Weights of a small GPT-style language model, trained from scratch on English Wikipedia.
Architecture: RMSNorm before each block, biases on query, key and value, tied embeddings.
MLP neurons of a small language model. Each row is named by its layer, matrix (gate and up: input weights; down: output weights) and neuron, and shows model dimensions 0-159. Each number is 128 + 32 x the weight over its row's rms, rounded and kept within 0 to 255. Numbers have three digits each. A neuron's up and down rows have the sign that makes its largest values positive.
A block is one neuron, or neurons of one layer that tend to fire together. After each block is what it responds to, as a language model described it from the Wikipedia text at the highest values.

L2.gate260:184094101106093168144175112099186127112067124169134099115147070092150180085153126178130136120176098135133147128119094046131169140139122126170094073138095140137099087154075101121115110125104158106130173155088065174101083097115082091145165122125176122174098125120104142121128137176134139112100172108116091130141135144117147120112160113157120106100096083059192146145152143127116136170096084144091114193179132156086195170096102207109179103073092108131131170115135112139168088155173121
L2.up260:050189088121199083121219118117123076147117155145194116149105112159132173139137149171095115126099099139157112129155085181115073113148117125092158097113114154164129104177181120116142102126177118093113133102127133114209144131165104076122158093142146128127105087112113177082161094088144149135092122079124142152073145124135147116134162108152130153170121158078162137121140108093146123141087190097119191158126126143158072166110118116072148166101103189174165105167186184151088101089102124
L2.down260:145153145108124112174104133158109110110112137111082128134159127047152142075158139150110131121102155152157145131137146081156163185167159151151171118092156159152153141043153091126155089111102117186123146147154129136120135159063079119126125177127101168126080142106078115133160165077144101162107133088107112096194119164120100092124123115177143135145101071139106103151166141147118159114147150115109122077123110126112154141108106192134102127176089072255178156095118176114181122144077148
Description: Word-final adjective/participle suffixes. Final suffix pieces that complete a word split into several tokens, making an adjective or past participle, such as -al, -ed, -able, -ous (condition|al, predict|able, reinforce|d).

L5.gate14:068116111198146104072143131150129155121151130148135185077066176119162181173111069142131211057125163123095150107157135113122076101159118113105101109095106153117124061157109120097115173197147115116173172180139153122098117144121112134118147143111147208105149108154112115136175123079196156150129172162130094087132197154117084111145101137125160175136120127157165066129106163154181098140127136158084129088168130189122119190127075159120145106121121081117102149101152136095105132102163132
L5.up14:111179147150181133151195096154120129200115168198111154084114080107177116130122182096133181096071104106126080107125093150054108115126106150157134133151115142122146121097149086111115095180124144166141118167140187162087186135139166128142185136181112054117168115147145150130099099142139128098171127194170073124164132095137142154144132125122128111151156109133166133158174091069141181127153124200137074189084112184093128113126103119093155141111135151129060145153119150102147116071098158
L5.down14:121121099065113154129061099070155178110146162074146133158100170132162187163116153134114137084169152091158132117163153113106153131146144153093152107102126149135191076098186124187125165168100167161150171170106086128171131129148131170135066089135115107099083102142111076124180127091125148097155095168161136184120093162166177109110123118139170095182114126132123097185171163108202113170176136141140149067113179126091154120100083086131123132084105129168127164132110182129100165095147177
L5.gate282:140103142162119097131178144129135105108156131096154067118148094150142140177133131136156119143137158158100123127096205175171102098056153116119182137134174126115128146138114166157112132167194114162157082111155133152076112110147036098089161146124180108107204134091122143122130157097092145061123171106124102113146090160108113171110129138105133117093181131127106100132147134156147167195180133119141102146190090115066053091100132153185180162144139178097198112123077145141144168080129151
L5.up282:156120150185141170143172149089090163112107150101187147144075128073181125146143107134173130068158175129127075144087170148154120157143177083075176127075152149108161157158127142106129090158085110125139177118131151117133140078156130120211144170093100125144092077116129125145145148194135206097172128087147107137106175114156104073113112174136182125086204094061104076084154166137121137146081122147113140125153099149106085116134083111135130128101164152181094086117135124119134161155080114
L5.down282:097134088158185153110105067161124122125153134120125087166109135195118143138094161063184110125114120150156085166088167121188170167158127132135185131114159079153086136099118094154103097170202137136111172149133160084093110142112171105094201070111116115184122080158092119103088145153166147196142103135152153086147160132115105125092137093115099143121124126149122093084160081130171103181152175143180166147169136103100146114119132124145090076124110116171149107157129102119076125209155061
L5.gate343:153169132109098144136113066135135112098158088144127120159124094135148128136153099119138133073091126126134085132160140131184128055181126089129097178132198159087145115116091185130106206122112143163131118145116102152133177095086128080108142158156070197103146142152109167068142198168196139138167086092143085145129097095116146081195143180152122102066104142092140111165161076110149168133140085131154123100182106156084132155135138092123084126117093122135113151062148045144131102097111133
L5.up343:175025123148127066124109152091142126113143175139138129188066122148142117156094154152117123144178171153163124152086118185130072153120105146093101099103108163160158170162117108177115117215180111142102098142105157133092113106106079095167124167102097135117171100113126098149175088082097091121158084093164153058137164142160071092102140124143086167128093103150115116160098134072135099088136146172082120152156145146092134100137135080118133131116094146195126122104143131129134158115067211
L5.down343:131170173141128152149064141070132154164130083174113146111081172139092115135167088098129108136149127160131117141111143102161128209132118070118169087117112101138093133200147167102137135150166145159130141151138162137114175255117138114125146151111195166103137137115121142200094188129187147112141151139147133131130098171143130161125109103130098089118124133122132065167124131089112176172101128134188178100110139088102148165123117177108116204118114083156131195140088116120126178119116143
L5.gate350:128122108127188117129117166125172087137170139190120095115209118151169104067084131163168137120083133119117088163073139120147134059153127139082115140145108150145114150093168171162146140213101115116140105123053120206135074100146142091180159074165143073165142125125181152149096103116159139099101115114178066134106075122090093134099121103140164115123111135103137146194157143131152147211180073153085108141094154138103106151180123122088125145080113103117085128136159145098119135125120093
L5.up350:185111068159104135110134131073112128095133148159120131143138142062137062157104085095151110169145131129155135113119170115046159130154164127108126101185122127116176125082111103067085180175175134130106113114084094073101129116122125170171140091158097132129118178123061138110091117145169123178099213146111133104161122072142115114103121164081067173110108086170134117108122155104135173127167163145175073070102152114091094110140117120140165100089093074141124137051176099136130111159153100
L5.down350:107152131191160147134181100134136142143148132139172171145066133066142203136115131140120112113123050113149153129095132170140124152138207104105176115163151186164157149102163111090176100120101100114133150117121123158104170123103115149180191129166134148133193181131125148088125181121149166134221121116175129135067132100137081101106165116169192123140125102060140138122077152187104121171132172120176148140103181156136135114086061128111134100115110114110102137130149101137146162192124180
Description: Prepositions after head nouns. Prepositions that complete a set phrase after a noun or verb, such as amount of, lack of, involved in, due to, plus some mid-word fragments.

L7.gate13:124127057099080134075143104111139116153114139187114065139149100105108119100120164070147115150130127141085158047099145165133179136158108139070143113180146133090072127153141102103071084196170155144179188111123123093090194199149134085131121110171137121079130107135166140121079129140129070150114149147090146127168096075115163092102153132179182116065128134095154131139139079108128139117142105139128155161116210197063128169131134116130128148129133108115174096127139107175120090087138110
L7.up13:083097078121053174131123084133090165135122053099118106143111154166135137100136157167099122135125159138102156127124168091157113190165146127107155162101104181111162130148123120167116176130096127149149135144056152101107089167090114084130138104161121085193174107136101148160198070120108104119084124136141088148129125148079126099130103128122075140158133126125105121177136121081139079122190041153168017109098087123131133099211100088107110143137092097155125143112124112087093108143147164
L7.down13:127138131163134142096126109084080119139079152127091107141152129112132081121109101117135010142117101137125155157097128112161147163134092107191116125140124117146112110175174109100150115147139111139126129131132103166142144121081168157107069155153112110068142116085160180127086141184165086156143124099112152186155126102180187062168162113146071083106141125080157119092114108111086079121096145133124141206174146122171139182103153166200137126156205138127156169092120064195130145100088142
L7.gate105:150129115155164152120151134130177156124100126154156123161109095227178119038121181140169126144162071090117202137090178101192168132120145148157111135144144060136167116137191178135096103147093096168143152080195106179103125145145120143079088136125112120097123178099154111144102125107145107092104138134156149150136168182200174135151086168111105103116098100113165106156104160109158086112124119065131125154164120112171102173139116143126119125105084085121163134150194167122127142093068160
L7.up105:107160131089094143177108111173148118136196185147066150188172100098163167154109153168122131187159116154156145173106182123151086121118110096109155132134122083114182073138121143132098119188141177121138153127100095050151094131138168138131097097105106120099085108102150179092148176064128146090061095123155131121104124164150152143111170157100093153140075130104106111105155101112148055128176131081084128132130096134082144151072144113137164037170090181141118146159165129157104153136114090
L7.down105:138108185154069163131079113126088134143104111140156128145109190117103159150128079092103164099082129188128158090119142110080106101112067137134185085081145149139161055125121098158104207119146143099130157164128156187164142128116078124146161125112171157065174165114149200086121110143111144132168136135092076121114123080122099135111182151169111148120155098095090043148145110162164149159094087176110161136152101120131103098182118179137144138117135157239134119105119133111120135153127154
L7.gate174:144164098126174105176110099142109134177105094222088098171148103140126126109100114161099127132176129091149144133099112159177095165150075127206165119168175156103162115174084145095112164133152159066157095173134063158162153119079111107156170089110099123166141109139176125136158115100134113150137157156132148110172035165097118102114124164159156178096123148151200103151106112165126164150119132083173129151144080143193151103129132162080122178093118137128137137102095116112071120056116135
L7.up174:117194078142080105097176180173123180183134154154153072108131105167099114121161086125112095113126163082126146126090118105073123178115159126136158170132138142145177202104209141071095154180078120139124140122133149148144136156148184113115127133082107094105159114058171117119142080120120087107152143149176152111111134154137139136138156170190135173119111136117138034117103191111064101121059093128146184112175117113101143176100144099084112142092153095111149142115160144113162153148126159
L7.down174:170156196086091093159095131110126169155094126037136127177099112120139094167148111064145159149140116114130134044121143157102149120166151136123144106171086134117103083135116133182183124130120139152114174108107078153054191192137149150092129199141158157114126188135082190124133165109169137162124095139082190113132172094108108094094160123107141107122136117072091223103171129122163128141154118181108087153080147139135111134131152148123131140128152116136141112146145064087121160178120139
L7.gate256:110105075147146136099148132144134142129124116180115129116144048157133175094070128097067119179141157161107119209082079127115102066180146150126165090132125103145154125150152137147090137161139140061105125125088187124175191111168138164116152045073108088106156101162169123127100110104108080158116095141140100095144191109078160104162116106176141165126055115086090119148142122081112175176168114104117165154126120132089127126119091104118165121105148168097098103141130203117187124114105162
L7.up256:193129158158158100185110071169113145195134100104080190182067096151145094107121141112126108146082163091144117189189178107116136136117082173137154209113115113194089122119099165126094147143149162102177138093106093168111091171157091114113177176109114112129103134118163126176165114119153097117081162097126049151091124126138124160045082159142128119130144122097132108104154099141103107124120109112097085062127076114121111161131140152118125140175061168115135172107151113129151085109107150
L7.down256:093145092121129113123135164092118182222148143148163101102129159162080154102161157110163062186176132124153184129120137104163110098121089131042128180154101138135122127145127095070186147143133165131191187122122106121105158099186133118173125085152119142147148140087123126188133109116085126166187144106156120120185130107097175157168117081127094052088139102134126157110133155106085135115115082131116169137132114127091088140080056146150155125130158164166167110166127065101100163171121166
Description: Post-noun locating prepositions. Prepositions, mostly in, of and to, that follow a noun phrase and introduce its place or field, as in "one of the oldest industries in", "regions of" and "immigration to".

L7.gate149:153167159099060070175111125089146072127109157112136077158143166136154147138120116114110145146118122100075168168146124084099107145086126137110128099115107178087147124119186082135113137176168104080073117139110216124098092090101148126183140069117108084186196122147154129153144078105128141115096107104142113114143057159159141113116111167124162143123150137139105167193140114128086225132161179142079120101154144095123144092082163171136164140114075112063091119149098134140163132136068139
L7.up149:094110085157111063094120081213123047134115131136137092108101128128123112085140154122108112159121161188112108118171143138100131107182096118103154180095118120143193136168142101070092140129191147186100163100111132141177089161086162106172071130131097111175100150084106171145152100166135125125083163162162161126110090099118135164137128140150122111109100070080159131166093130136152157156174147094165119092092118184126109169178133094122185126133141104113201147191114132168142068160163159
L7.down149:173038101118112203156125086077168099107127086120077119148185123127116177114148160145137118120132138157079126139141156094116116137175126146163156072111170056132174129178192099108148097081111119115140176161112159106140068124129169138108149119122132084112126079077092135158175125132123073095139118136139164164071127073133126069128137152111132143075125154100121120123130115133169164115174146067119109092101158133155117184072169172177159121182156115088113110137103101174167059158093144
L7.gate180:093075090156092121147079103068118130123117128190077108156109150173144127132157141092192133173112101120093162130137097136137113115182156110207075149075126072153077170175091101201113162137195134091149092139113167132158064134081111145145077081109110171108107111132176157152143092136100123157135096081157105147121118127137148084054059121130140122154139138111098099138137075073171143076140171137101134132120139184137136143174118124099085083134106124094149057138150126150131109103105092
L7.up180:093104177096150120112138174145117070122145203136194101096186127132105158108094112128089106113130173120060123132099159148174075052105099083037121140130108129125153083104143109182081124064155116131164122120084141064162129155112105109089150080157111178064124178117100142095111152104156137176127108117151164095171140115173126114124040123083107068128177123125106125160123133126158173132099077122105119064128145098151112187115133155090109154165147133143123124139135143086152122162156097
L7.down180:104116129089107095139056140127051114143114142095195115123176185149136119076085101141102097150185105102139130028111118121117126102156141118080111113138144128107080124170155106151109084081121089099094151095150156118068105126077098183129099095108098183142119152125116140140170135159148133153109178160071093104147076108088079092132102132169164169134116094184130229110142111136139129102103136071137116147117065132134165105150164141137090168139174128090131110110101171165123123148145199
L7.gate273:120130123143133139134117056173161102113104094134098140119097163059143091117074142155142166163080137121081085146183124135114181145172109122126085156128153105119168127091135087189142118163104104087161100094095133105170122121101173122134135122176160146096117102116102113159123075041164143215157142154133137144070152150104158076140146147143103138124129120162157165178090095200115126039091093132148081115130098070102175074178137158145122112120082117117128137103113137114153109187129056
L7.up273:111109079088141119101147106152179158111141145096130115080117128140113099143088159175054155124147150131078103134157136098173126134088092137124113144107139084100142085136175167107139158177173087140180076100141172109075153076074131160103102164105069158118123167151141191117115157097194130152185138066125149118092170129131173084093103143202153138153210145131108148139131077139101093127074130100115103142116148135109157154083196106143142193075147173132139107150094089122107067127141134
L7.down273:088106134141166068127085104147104111133102136127109101181078166069095126162093158155049084094089073120094113121170140139176090138107127123160105196055146125134145128115160082176137123160145164166134154072105136149095117146133159157155139167136054113113176168117160101116134088143149181156098130134129160135133166121192149118097120097106136105166113101170132115086135078152129072163075075137167039109146121162112138118126097120060045146150121164104109113146091133144132132135188134
L7.gate363:131101150156110071156144091132119094120149121110116166083101197109117141121198118154094122121126107116153144139098123106161099173140093094114097113073083081148121128157140083103119141108202155101109134105093105085186098071152150140168102173123058183130063119133119140124156130131138098121150138173161160067102218094152204110108078120119090116131185158114121108159072168189147102099155111138082089118131116099127095193100083125173110145130132132050144174140082140143126133099101141
L7.up363:134075187144164097148102121137147106106155155112175113057160099135162102117089100101140126135095052149045159124125137184147147029094152168115137073172108133118142130132069147176121124097153124125107098074152153096142158105101177120154124100127097121109092108180160163189134075165163086183121133111134100215100123149192136104108083136136097126080165132087136143126117134163113122167123188180169133136106099163126159100163103138138121156143128098102155049135095153095108125136158121
L7.down363:154166178138140112137113115074090106099120074161098134145168137157149116113053156107154163140139141165079139099132089129105078162093137100132171114076125104154077113137168163138126106136125118163151081136153151103154143182134123163144163132133085161072156055163170148121111157149110096114127059155109122139108227138117104084111107165130119064142133167160138190114082123108105142154101110131145120146122081093082152200178046126146139082115165089121176155118102125073125133205163152
Description: Word-fragment subword pieces. Short consonant-cluster pieces inside or starting a word split into several tokens, like st in Customs/prehistory, sp in spawn, p in publicized.

L5.gate27:152107141137110034111161175126120111096050178105171103159133096134113135181185103132120128154136134117085135127146143119083131084069148134124165139098149120119120132128112062144109161231194141095119150148087118142103104129136106060148083133157123161145106129151114137100095165098169165178119109137119098100122084158137132140116200177119084136175143158170111106109137152179106117206175116123104100133155128172131104074118101060135138148119120110153133157117148205061148107100068113
L5.up27:156160131165097112166135107143124137113166110144150097103132163180087163120114058150129118148137143175230162172126144123083158154179105128122128084120092149096142141139199112095122055102089183145121068131086116125098111169100134047125127114114242120066114089166061098134127132142106146136099135100104132128169084114150180117125147100142138150100152134149132083139126115154152159128185128150096120152144185144098094152185121146134159131066118163161140077088151143117196139131094145
L5.down27:125194140195135163145117129073092086188181134142135130119134081141109148165122174135162183127144082178134119143085108124105105108150176170141158144136112160131136117094081180085216117131128173177099054107106053121152141132131090122056121118072196102100089091177169131085127118100127094110095067076148138133167142150137149098097104105119169152153169124140103106125143142135129133138121154141149103153121076115073131130083145187128149124143092149182141165154179145115167070137171112
L5.gate58:127098131090121120164146124135146128170107111103169111157151106099127142196156103149158132102152154129112129118110079177111120085125178098181096164119138133059143126139121114135103128129115148149122110099093141165137125111115073085158127085166151087148162104173096191091143114030157124092103131100175076136128135139093138037118186135121191136074164163137124115072123134029116159175140162085133103157184117126093127086069159142111103112115077113114143137150177188093177167096165138
L5.up58:141136123141180119144146106151155100174120176157114135148133163127166135128200154130132197138151147106183101155169141137117089016121132133149148150121033174106191066066111146122065129098079106109093106129074205191125133087199122108142184122075145125127153140133097125103112145136174120123093104083134135073150149217151170131146164163127133177170130125102143122149083131104141114127112145155088137132160142125126104150146108137084145149130093141147088155157109121077153113130137172
L5.down58:136182133158086180140146151105084112106105106151152099133083107141135115130173092109113167115166122089147153188141119091111093145142125147135136153131169145057142151113073200149127165101081187157115149163153155150117086115128075142121103178101100096119133117236110145111114079122157154131108090082056145167119175136080127086161119109153071180126100152112088131090158136092120168100110186157139166178119191131118089135130139121115083083148095185183187109083146117146162155126157119
L5.gate91:089175105161084079191175180181141179104160152077133110185162106156152110103099137135160103155080162165105112127179137114120084125159087163134106143086154180145116155197105073186102155175107118184120137128112165139122081175119105128078148167127125161046103161130085124118124118176129095106112080128161127143109139123123171107093190150168059139182144082130083126109130119147103150117141081140128151160131167145137109165095208140121162088118127164141151179147160143116182133094127111
L5.up91:154167129143085154180135148106137119085117151118118120094087154150132160162170099117157127161143195122120151208104185101048094137106151098111082123104091178113124128154105101110127098153110121068143104103138153069174074142088063136135110141110136142187133147164158094123111153144153123140186105165139137126161087137131148115086111153090155104142146072150106079149139162173145095129142161127076062147127171098092166158079150045110134154159053127154122176127192153115157141111132053
L5.down91:133184109137115145169139149102062071118114133119117073158152094141143107135216078123134160144130150131170165110127099137113081094102158153159094146142142176124146096114157077141113170142152157151078148168090124164170157138188139136085099086077135188130104141185092098154137158107115079091131161122117137166112108144129133107142125128150151162158139148151161150031181158152163168188141140166120068113163076119118130140091119175137158089162088162147098152149106107086190075169149058
L5.gate295:110136122136113140140158050131143168214085164118161117084115112109047125128137117156102136179108082134108144164156146143138154068195149128100143040130099128112102076075119107114124145154054098072154128158132127108143167179128113125117136137112166156140138147122110091116164185127139160110185158109142143098156117166128174111175159154163164180166077157133128123143214145181095126057133127116109167104166124131146106154130090083125150059185113121093133124136164107124099164178122092
L5.up295:180157097115144096123198113107117122153082135083136163103125072141102128113120129071132109058157131120126139113128142144115094094097140070094091121130185161043181102112140163163126164111139135044141162160148152117105120097140156116148160122104153131136083125147171101145109134121165176124182055115093099066111091123107187076122113103183147056198142118113079126104086120107130138099159126106169149118102146135147135131129085145120246176111134087168153127099121109148144165171120116
L5.down295:081079140169103130078094129130077090115113100101081086195123113148123129147142109139088181156129093139108088140197167116171114126111161104083065130125137170097047138130169087138191177105097101110177195199199158127143199162138158140101103161143098117148115123136134138135142152134176135106146171172128110154123130122086131173151181156092110136104094144110176170112161174174094126165148132166154140131148129151103151144096090079154118098130091080142091076167101172082120142113163118
Description: Adjective-completing suffixes. Final word pieces such as -ed, -d, -ated that complete adjectives before a noun, as in fledged, pitched, truncated; also = in headings.

L2.gate93:082138167103116162095177119110104192154125050112096095071175152126137144127155170139081185151128110150188096147055079124094138101133114114127119130147102167136130162081139139184093197161109147121155075095157129137152108096094138129137087104120143107192131121182138128116117125105106124154169084143122152126041099135129109127124155139107150135141120163072085158138197202081138098133146128160113113139183144124080086142138131161185196155067146157114092099101199159156108146136146130
L2.up93:089177170149091129095094160138100125105136129109149106133137105118177118123146116151114148124162195081193089147059118085193120099167111050133076181169108130108143212123155198093114212141087127086130140199143116111206139121104134095073138059149181201147130154136142107112066125123149133094169102117114142152086100146162152131118145081139119096119142150121086095062112165155149100110134151137130115101132139119150081126120130095133154108149126180128156155125171118128110086116127090
L2.down93:137135119158124109162070144130116210126110100123087101095135171139063178146162148095131172156164104109116122103112125135082127190072142140109177144125116130149205095115156119178103111104168128179204138087110085136101120106106169185114118105170078111146113148083182140162116085139115117143123121170134094106146080119107137136144075190104070153144022134111116059098107158119167140111066131095116129161156083139069154112109140141104151155103125167181113122156182132127108110152085113
Description: Preposition "in". The word in after verbs or nouns, usually before a date, place or "the" (graduated in 1995, born in); rarely Cyrillic byte fragments.

L7.gate79:093134119087078135183154066191147131084068133161062168154133157151120155112187157159123215148100046138099129109086173107172141117091137173090123103099201101135159131100103148122087103137128091123172043145115128121101106128161080096087123140119173102092148133113066083107103153068106141117152131095188139072129151159182112088148110083092090115122121130145133145142134111122110100169166145145126121148188111118121111145107157097143142176138117088134138101167133172068119160135090137
L7.up79:132144145124150105132175116051158088147131075089138108111167107037149120113097169125094126099104130137164142129121160097099160090142146136124080144070131140134092125117097136104204191145191133128140084134105226134183137135131138175120097149178167185138135136169141237115115100116154052111124107120198098155152134141081121092145085137128153128127120110188108153111143092102126103090130133144138158186140154115153084146118108149089173105108096136163129148074092165122171106115132178
L7.down79:132173120152160125154117136155105121180122151169124075166111151077163115208158122116158147112133099145187140130161171135079152129140132048187156130200101127129137063101142160116144105137090171146159174131144125134136113124120117112098148090178091167072032126096125137111136149104127140126088148195079133153173100201102108154135113134166129167114222123165131092098123123078117151118105086123088170130077073138095137148135115189145065101191123125167129164117116098131137131128108107
L7.gate141:108162101116120139153144150120159112101103101072065160180110108149080218172115221091174168111176173147182187175138166122136113152143170159175123135155157089148126134145103175062089106107117180131149224174110151128174120142158109068080077112088142140112119101161161129122169120150109118129082180137149133090103126129132125151133134160161137159115195138139108067076139132153093117160130153149090141138133118143126095161151143127168102086139109129121102114169095193105156119102110154
L7.up141:139169067142105123120141136127124130109135146155145113162143116127103089092211176125100075102101103162107082088124123125136091096150129091096153096203107114214057147081156132169082113146110124149147145086130142159163143134139118142078096115129162147090137077131194161139106108157130121100099147070169144142121134161142128168062105091194102116148111111126167099140068117111149142163115101105127148115130120190129159144138121154112185109076116125113063128223137219143161164125071113
L7.down141:157171206095186128123116131039097142098130136133129107122046125102157148121158122104094168110202146111107099167156132116129100102073113149146138174092141145111142164157081087125142207058164191124126143141093109082056077077139149119158093141128140089084075129134110114083138130138182100096157146127121121081136057167115138093117165155107149119093134092149155101091156106134180129203083116150114102108132073106103136114105106139128107101139098163119182124112125103129180169112116094
L7.gate397:138141125164137074154072085068078113111135134093102170165142102126133148106115099156120109116115160161085147115121090099144082089094131141127119115172092167106070099112124071115167132150118130163138166117127125153112139133095135114123197086151152110109101125160121141092155162089130141137174085108109178153188138171136149057092151172140095107069119117156172142115148146066190141127161121166114048107128195070107123245163147144155117195124152090145144088075166142113094118105128117
L7.up397:157098157075134099141117137072109104146132155081151183102142147133086159085133117120098141198109162164153122119136066149190115164151100177122147103120116130124131119173147057098088105092098130154152139111206126126096081107081137124123108113163159156079150179087119140158133104089096138179091082155077079163092179150158120085085140120221137129109100124095115153066140090143168161099175108110174081136119131127125137167168093094154149190162083113147090151131120164113159122076125177
L7.down397:108121083139083113137153195222121164136106099144105060144143200133117116121161152071148202083162080166110161142158086125112118145150094090118187187128117121140144085086120157140105118148167111088152106099111133145123090132120086104139147118167097205119105115100135137130084121086144190128152170144121129117146151139128157090144145105126129130150132072140097122097178116140125061130070162154073191174157105083114073094170175120116083073145100172150089163125064159120131144135137106
L7.gate425:122155123116121141163196102094127115050141091150108095146142129125148132144146138139153168095109128176099166170180096161088154122067133111102095147085121147141176127091117114069061153191123118166050107113076124118150095124085089072139121088152141141081079137126099137145154109095152148165187109102095110113148191191166195098119113160141173120139128060083117140163200131118150181137135093102140078153175078148124137073138143150096144143167094076139112136127103174105155145153139141
L7.up425:180119139170096117106140136055217084099110133138122131146116126128147113163122150099148138149158162144159163102092104066121128157104168101120110144175153130175075172192175128156114134178155140134133102112072207180134156098138095158150064065072177147142106121152095081133121146119136144108092132115086105100131134149171135142177125100133129085103109172152083113134108174098155139121122126121096198172137146119198046128114101185109152089083094173135155181149132168134151111157088119
L7.down425:152159103101134124132114172106084124135131124149137157126140101128098106125210096094086143143136165153135131126098137123106055162203086140119182140047112133114128144062124161099100108141167131062146146176168102125155149124114129142117090095117151153110135165104121135126103153135063148144137146110150214116121101129145127113148063081105104152173097131129117082138205129131105169108119135134116146126113138142129143134121144161092083079146059097255100096142134203106140085103164157
Description: Adjective-completing word endings. Final pieces that finish an adjective or participle before a noun, such as respect-ed, interest-ing, string-ent; also modifier words like other, various, such.

L5.gate251:112123111165153128140094123194182122169078159137152140104126159111074132118050126119140130162045167142101074165133134140128146145125126109177122112146087105137136152191102118101174092119145103108150156130096176121151180106142080127130159166130126142137131104131204106145090166162169072160106093145103228120093158130154143068151144168157152101123097129160155053104122126110091131123163129146084148121076148129035140063148125109146100172179128102088199161105119167132124149112118116
L5.up251:146139130177111123134138146094141156138125156144122175087174047080111136155097158101134163146142138127149110188116123150127111101156110127153140093121089163094148085158133099158090095121199167173114118172143107118159136070165114113064075105167104114131162106143104078144090087088084136108149103089145046147225110088090117078148117143101159123135163166157035123120164129153117093102182093125080103118093133157081142178098135115179143140145142186094096137134169110079133103089099120
L5.down251:154138115111151111120084178158150122116101153146149116166143106125091173069191127105154104144122151135107137110109118166190143126144093123216085161176105117121121153105175104105064104118169129156123128129148113107170113125148103098091137131079130216090169105150170159109144102130107072148111102117148135157160156127150108099141068110108140162069098149106150138134142109124204112060178176129124140084024135155180140106105083126102163130157113095059158135070085127149159077085122092
L5.gate327:144097125090174159145060100134181145097109120090167070070143103130130120056097145118136165173077168112132148102137134166224099156094148133108136185098111123168173183128191084128140144113134094126149153130139130116136166126119160131181124081216119078108109138090151093081120079117105161165087175092133122098088128135182141099118214111169069108159071136131109074104114177148075121111111105124151135161083123128135149112175146114156145093157095140092158114140126105134118121172122136
L5.up327:096046073169175175135126188166177135087133110099143190102146139166143128095178157128094148158161094133152106124144109125140099101109138155141154114146152127121173098080133150172074147106138121166107068083144141124137163136096117103101138138177161169057076151132120107181085110125212129129169075111160110151106208135105126146104096128116095145121154149126135171070148154156173104073118162140083130111067151125114131064164146178121131093121083169081159122108121163111081154131085091
L5.down327:105139069165112111129142161172109157097115168153148166167108141142109101164138113116099127074133139167123112135149122193108137138097122135081136141095124142193136173120160151174102142137110094098089117155157140116123165216103112218162137178178136131187160170154123094131102094148082108165067116125066139128121157136107139122152135132162153195093110096174107163113151126132100077183150112092122103105094104170163127163168079118056140166095096076179177152083089143157170126200112127
L5.gate364:088130068062110176118180166201117150128077067167155135166149126085152143083130120188136129177148142068117133151191136112141117158113121134181106109126120120110112143139110103142143092140174098140130085097105107070165155119160120115137108123151160148110075140207093088146131141076177164161140085125114128180095147134080121092098121147085137132132085183131134107161133135158109124166126107077091118098093126063136185116145146152110088130185099091110208153092123111178158076118195123
L5.up364:117120146179095156162065086162135110150120080133144137134091114128186176141159192157146141129149163101151109112102128117096131148098084052135120086114178100086213121113071159106128100083162114204177084143085187116135161104091139158128095074190122138099149181125118077151145149084176088155159117161115169179106101101129170138053140141058156115108138110133155144173165126157162130130131164128153171111102142080093160125122127154143156173144122059165142169109147121147126120097133131
L5.down364:126127077127140117133144101163123081126084089131157126094155157159107127118140141116112088129116197094106101182115143148129046135145114152118105114125111144119204143093134124126169149148193118146139089132063162144100079068143092145105105130166131065098065162197098118149078084113180133151185125134140137102069157116125133122168119153130139092095123168113177211075089165134143102089176098103144164127129081098061143170082145126149128115148130070130153149184091156189153130097087108
L5.gate409:104146165096154206183133157148185127081186176172095154114140102123172154107096155078162085138138142111153117209071133127144101180075131137129117127171144134109142141100162159152119145131098128124155082133193111106154087105095114162132124115077123134137137153137103057141142132106193136123166090153134172212085080152147116055130107146105092219149127114182144139115152182171110133154120124112145108156073142137151153092126120114085101181139103062153095135081120164127136089140135124
L5.up409:136118093158121136139116108181132138113082141130116149088094137119130108160139144106213077133123176104102162136169244170141119106089064129095167133153184154138174095113054121155167140112111161152137123143112167089156154142119110086085114189108077121103103132150098157076128132058156143135131129199193136145138097156145168180144107142163153183163121153123154156055147116110149131087105118132111091122067134161130135108098130092093102183157097132114187107182079098090133122139123112
L5.down409:159098064106163148191173127107118138101070106138132072121090150081127192168075159153135060123123145144111202174154070152140148106128163104135116104143108139128132096157116096177131084159172143167106100122121161107172118093067165110154128132104105167192094154073071127132133155159136105127087105150133104183092126147117138134016114166178140149117160160174153086135147154150143153109177129124105110126099146101145122053084135032089117125135116142162133106150127128132168140151113140
Description: Opening piece of Latinate words. First sub-word piece of a longer Latinate word, mostly prefixes like exp, int, comp, rec starting a verb after infinitive to, e.g. expand, introduce, dispose; also mid-word pieces (reconstruct, District).